Weights of a small transformer language model.
Size: 12 layers, width 256, 8 heads of 32, MLP 1024 tanh GELU, vocabulary 4396.
Architecture: LayerNorm before each block, learned positions, biases.
Training: a variant of Muon for these matrices, 538M tokens, 8204 steps.
MLP neurons of a small language model. Each row is named by its layer, matrix (up: input weights) and neuron, and shows model dimensions 0-63. Each number is 200 + 30 x the weight over its row's rms, rounded and kept within 0 to 999.
A block is one neuron, or neurons of one layer that tend to fire together. Before each block is what it responds to, as a language model described it from the Wikipedia text at the highest values.

Responds to: Plural noun endings
L8.up61,203,218,245,231,261,172,243,248,212,149,218,199,179,216,211,166,261,190,172,193,201,227,182,189,264,273,220,167,175,179,202,229,168,154,183,225,201,110,182,209,177,175,199,213,198,223,179,151,146,181,227,221,162,172,202,232,215,202,184,210,219,179,202,156
L8.up231,209,238,217,209,234,184,188,191,250,149,216,219,230,199,159,235,193,178,194,167,161,194,196,174,167,197,187,191,195,207,221,237,210,218,214,189,199,171,249,203,126,192,222,201,213,192,171,172,236,176,139,242,159,170,173,239,235,184,217,201,148,142,203,172
L8.up320,194,222,183,218,187,177,192,198,256,250,178,200,222,169,168,205,249,179,177,141,208,176,191,204,203,251,207,194,216,173,231,190,229,178,184,189,208,207,192,215,162,232,164,236,210,264,230,213,182,213,243,217,184,207,195,163,175,220,191,195,162,151,194,197
L8.up375,151,181,194,191,200,246,184,170,225,248,262,179,189,208,224,204,237,237,189,189,187,192,217,206,210,181,171,227,134,203,222,244,218,180,231,180,189,183,184,180,195,159,228,202,242,256,205,159,185,168,204,183,171,199,154,210,151,190,216,167,234,199,174,131
L8.up481,213,201,160,207,208,213,144,214,175,198,268,256,203,191,193,254,224,201,145,248,206,204,206,154,197,174,167,219,190,170,165,217,221,176,192,244,217,191,226,224,197,218,195,196,207,187,208,195,188,255,178,198,185,177,188,262,241,168,226,228,249,175,207,177
L8.up501,170,212,189,189,214,164,189,196,229,201,254,270,231,183,193,223,196,146,152,184,195,199,203,171,168,195,215,229,163,232,180,188,199,161,171,152,229,207,200,165,240,243,206,239,258,213,254,202,175,225,176,225,181,253,162,167,172,206,239,183,197,218,169,235
L8.up572,204,222,175,152,175,201,209,229,235,223,190,231,183,241,228,238,173,243,165,225,222,173,261,170,235,175,228,217,208,238,211,190,220,188,204,232,186,212,194,188,175,185,181,145,236,137,172,157,228,195,190,232,171,207,156,215,181,219,208,149,198,153,196,212
L8.up1011,217,263,197,184,167,212,225,247,232,172,175,175,208,235,201,242,219,247,231,166,163,173,208,195,193,237,207,205,196,185,194,157,177,214,207,158,255,207,205,179,129,158,206,155,193,203,224,194,177,198,189,247,191,155,191,161,177,237,191,211,156,164,244,193

Responds to: Indefinite article "an"
L8.up100,232,204,174,177,230,156,155,196,189,236,213,233,254,209,179,250,230,211,172,196,203,209,152,202,143,178,168,233,166,187,145,216,170,235,189,199,218,154,199,187,162,206,200,212,210,211,158,174,169,191,171,222,210,179,207,173,239,222,198,204,236,190,187,175
L8.up246,157,198,198,193,208,187,214,189,171,175,138,190,181,189,208,205,218,249,227,220,188,207,211,201,212,231,255,225,229,211,152,176,201,159,196,165,194,270,188,161,195,207,215,168,174,233,194,220,203,226,186,203,186,163,160,172,205,258,169,176,183,208,208,225
L8.up335,185,234,206,229,179,214,182,125,240,195,208,166,209,263,177,199,239,201,251,169,217,217,199,191,220,237,201,184,195,176,187,212,157,178,211,216,103,177,194,166,189,181,219,205,142,204,183,209,214,181,237,247,245,141,202,189,248,195,242,212,231,179,259,217
L8.up362,151,168,199,174,197,207,198,202,245,268,195,206,181,228,180,253,167,221,262,154,162,234,189,212,175,179,194,260,231,144,192,232,152,234,203,162,175,208,163,224,173,210,163,206,176,224,200,201,156,176,187,169,167,177,180,192,241,242,226,224,210,197,166,184
L8.up700,184,148,193,198,222,174,231,236,191,228,203,195,190,193,212,201,222,232,227,201,266,122,216,216,179,199,188,162,228,162,185,226,193,168,191,220,208,195,218,212,201,143,210,227,144,167,213,199,275,172,181,209,198,225,203,203,232,226,213,231,228,253,198,222
L8.up947,205,228,164,212,186,211,210,262,223,254,195,193,204,241,181,216,198,167,239,194,197,165,147,196,176,187,206,217,159,256,180,180,170,194,210,197,209,228,208,218,224,169,181,196,206,237,218,246,177,232,209,206,171,163,167,178,213,185,261,264,220,151,182,153
L8.up955,191,120,194,199,243,221,139,156,219,218,227,155,182,220,182,232,216,182,161,246,182,198,129,253,201,234,208,207,230,207,214,174,251,175,214,229,259,231,200,153,150,220,231,189,163,221,228,184,196,169,185,209,187,186,215,173,201,190,212,158,195,183,216,228
L8.up1001,237,217,116,203,258,165,227,202,187,202,194,161,208,199,198,192,235,158,229,138,224,174,179,220,165,153,211,215,237,244,198,211,204,189,148,292,227,128,204,207,201,225,165,198,130,226,169,209,205,216,214,198,247,171,175,179,212,176,190,190,187,189,147,229

Responds to: Article "an" and connectives
L6.up64,179,163,189,253,162,215,142,190,175,240,211,233,253,148,209,224,260,247,187,196,166,183,260,234,188,194,213,171,188,239,198,203,202,205,208,206,206,188,199,174,232,229,232,227,230,185,209,157,232,162,180,165,160,173,233,154,269,208,264,214,201,246,204,165
L6.up104,132,220,224,168,205,202,192,195,132,184,192,244,205,206,219,257,221,218,250,154,221,201,232,242,161,159,187,198,207,164,195,201,177,242,183,162,221,170,244,206,184,148,193,193,132,240,228,248,217,199,155,115,180,186,211,230,203,167,224,261,192,237,175,201
L6.up231,215,184,189,198,223,192,220,291,174,219,197,204,205,246,205,210,230,177,205,257,197,207,196,185,168,235,176,199,187,213,191,221,181,177,151,145,159,243,261,236,221,143,195,118,217,191,251,207,200,140,184,217,190,211,198,189,247,168,229,201,204,254,194,220
L6.up790,154,149,245,176,241,185,257,198,200,194,186,245,195,244,212,173,202,161,206,229,155,180,194,186,193,218,203,205,187,223,186,204,202,232,248,191,191,221,174,221,269,191,199,171,240,215,222,219,272,180,159,192,215,183,229,139,240,206,215,144,195,218,158,164

Responds to: Relative pronoun after noun
L5.up364,209,237,196,162,231,161,198,182,207,207,204,194,235,259,195,245,224,170,121,183,229,159,167,216,183,205,212,197,241,177,203,229,229,140,260,228,217,159,209,174,225,182,197,181,174,227,189,235,210,150,160,238,146,220,244,157,199,158,200,190,228,159,216,218
L5.up669,192,229,171,192,194,212,221,219,158,135,148,256,174,210,199,220,193,212,147,188,193,161,190,200,185,191,240,236,165,180,194,183,213,164,199,215,207,184,216,210,182,217,248,158,167,148,216,199,231,212,150,220,146,184,180,195,214,257,188,206,237,187,179,208

Responds to: Incomplete year tokens
L5.up52,229,189,191,160,205,204,255,190,232,218,197,108,183,172,178,118,226,234,216,209,202,149,183,194,255,230,169,184,193,183,197,200,200,249,183,211,220,201,206,204,232,173,195,179,132,232,194,181,162,264,189,238,257,166,203,187,161,191,214,205,259,234,230,173
L5.up864,186,226,223,171,124,178,198,156,209,218,189,216,201,133,128,207,233,219,215,190,195,205,223,235,191,242,236,248,191,225,185,153,200,213,209,168,215,169,194,131,263,220,162,180,192,196,190,206,171,226,268,196,202,165,141,222,165,242,214,158,232,264,146,163

Responds to: Plural noun endings
L6.up18,233,220,205,231,196,222,214,233,205,208,222,244,173,196,197,194,206,139,203,224,192,190,228,222,197,214,150,213,147,257,235,180,174,198,208,231,203,226,176,200,211,185,209,142,205,257,217,201,203,210,240,255,160,153,189,200,154,189,157,212,162,133,212,146
L6.up108,205,230,158,191,216,181,192,189,234,210,178,232,210,211,231,197,166,175,148,220,155,152,246,196,205,225,198,202,226,199,241,241,203,218,194,235,249,232,195,195,245,224,175,182,251,189,193,201,190,237,148,206,179,248,185,201,154,162,197,205,191,138,188,217
L6.up421,178,243,191,193,194,233,207,145,221,229,216,217,215,208,255,247,244,176,213,215,170,212,249,172,238,226,166,266,169,221,206,226,212,200,152,187,241,218,193,240,241,214,196,194,207,203,186,203,247,193,196,175,225,205,204,210,160,195,221,121,188,191,177,157
L6.up439,200,192,177,218,200,223,167,181,203,260,168,194,152,195,215,184,212,246,201,202,151,201,176,197,209,198,209,177,231,203,238,194,206,220,210,239,197,246,204,207,226,226,214,211,173,232,145,135,235,153,151,181,172,196,147,265,166,194,179,258,207,149,207,173

Responds to: Date-opening tokens
L6.up238,161,203,166,274,212,161,221,204,226,168,238,126,249,176,256,213,183,238,182,190,191,132,196,212,160,179,229,213,146,149,147,190,168,226,192,192,219,166,165,215,207,179,256,217,177,264,222,236,198,178,225,236,210,180,201,220,168,192,198,232,212,255,216,231
L6.up529,187,238,167,214,216,205,147,224,190,229,228,219,169,224,161,194,203,159,188,187,199,172,204,223,219,274,196,218,188,190,193,168,210,252,204,190,180,191,228,186,220,198,203,223,246,205,234,163,215,202,188,176,201,202,194,250,203,178,149,212,189,157,245,233
L6.up956,185,129,250,160,200,171,226,197,216,132,217,200,200,189,221,229,213,213,180,164,235,213,200,246,193,209,193,219,192,194,190,225,128,236,216,207,225,229,167,205,211,210,194,193,211,250,153,211,203,167,226,199,209,165,232,195,246,177,198,201,188,207,184,245
L6.up1019,202,156,185,155,230,168,185,159,226,189,162,207,194,200,204,190,222,191,146,177,209,239,216,198,204,194,249,189,119,255,216,217,201,177,231,220,192,205,191,169,211,262,194,215,193,194,133,200,182,208,205,227,259,172,209,209,206,198,197,243,210,179,219,225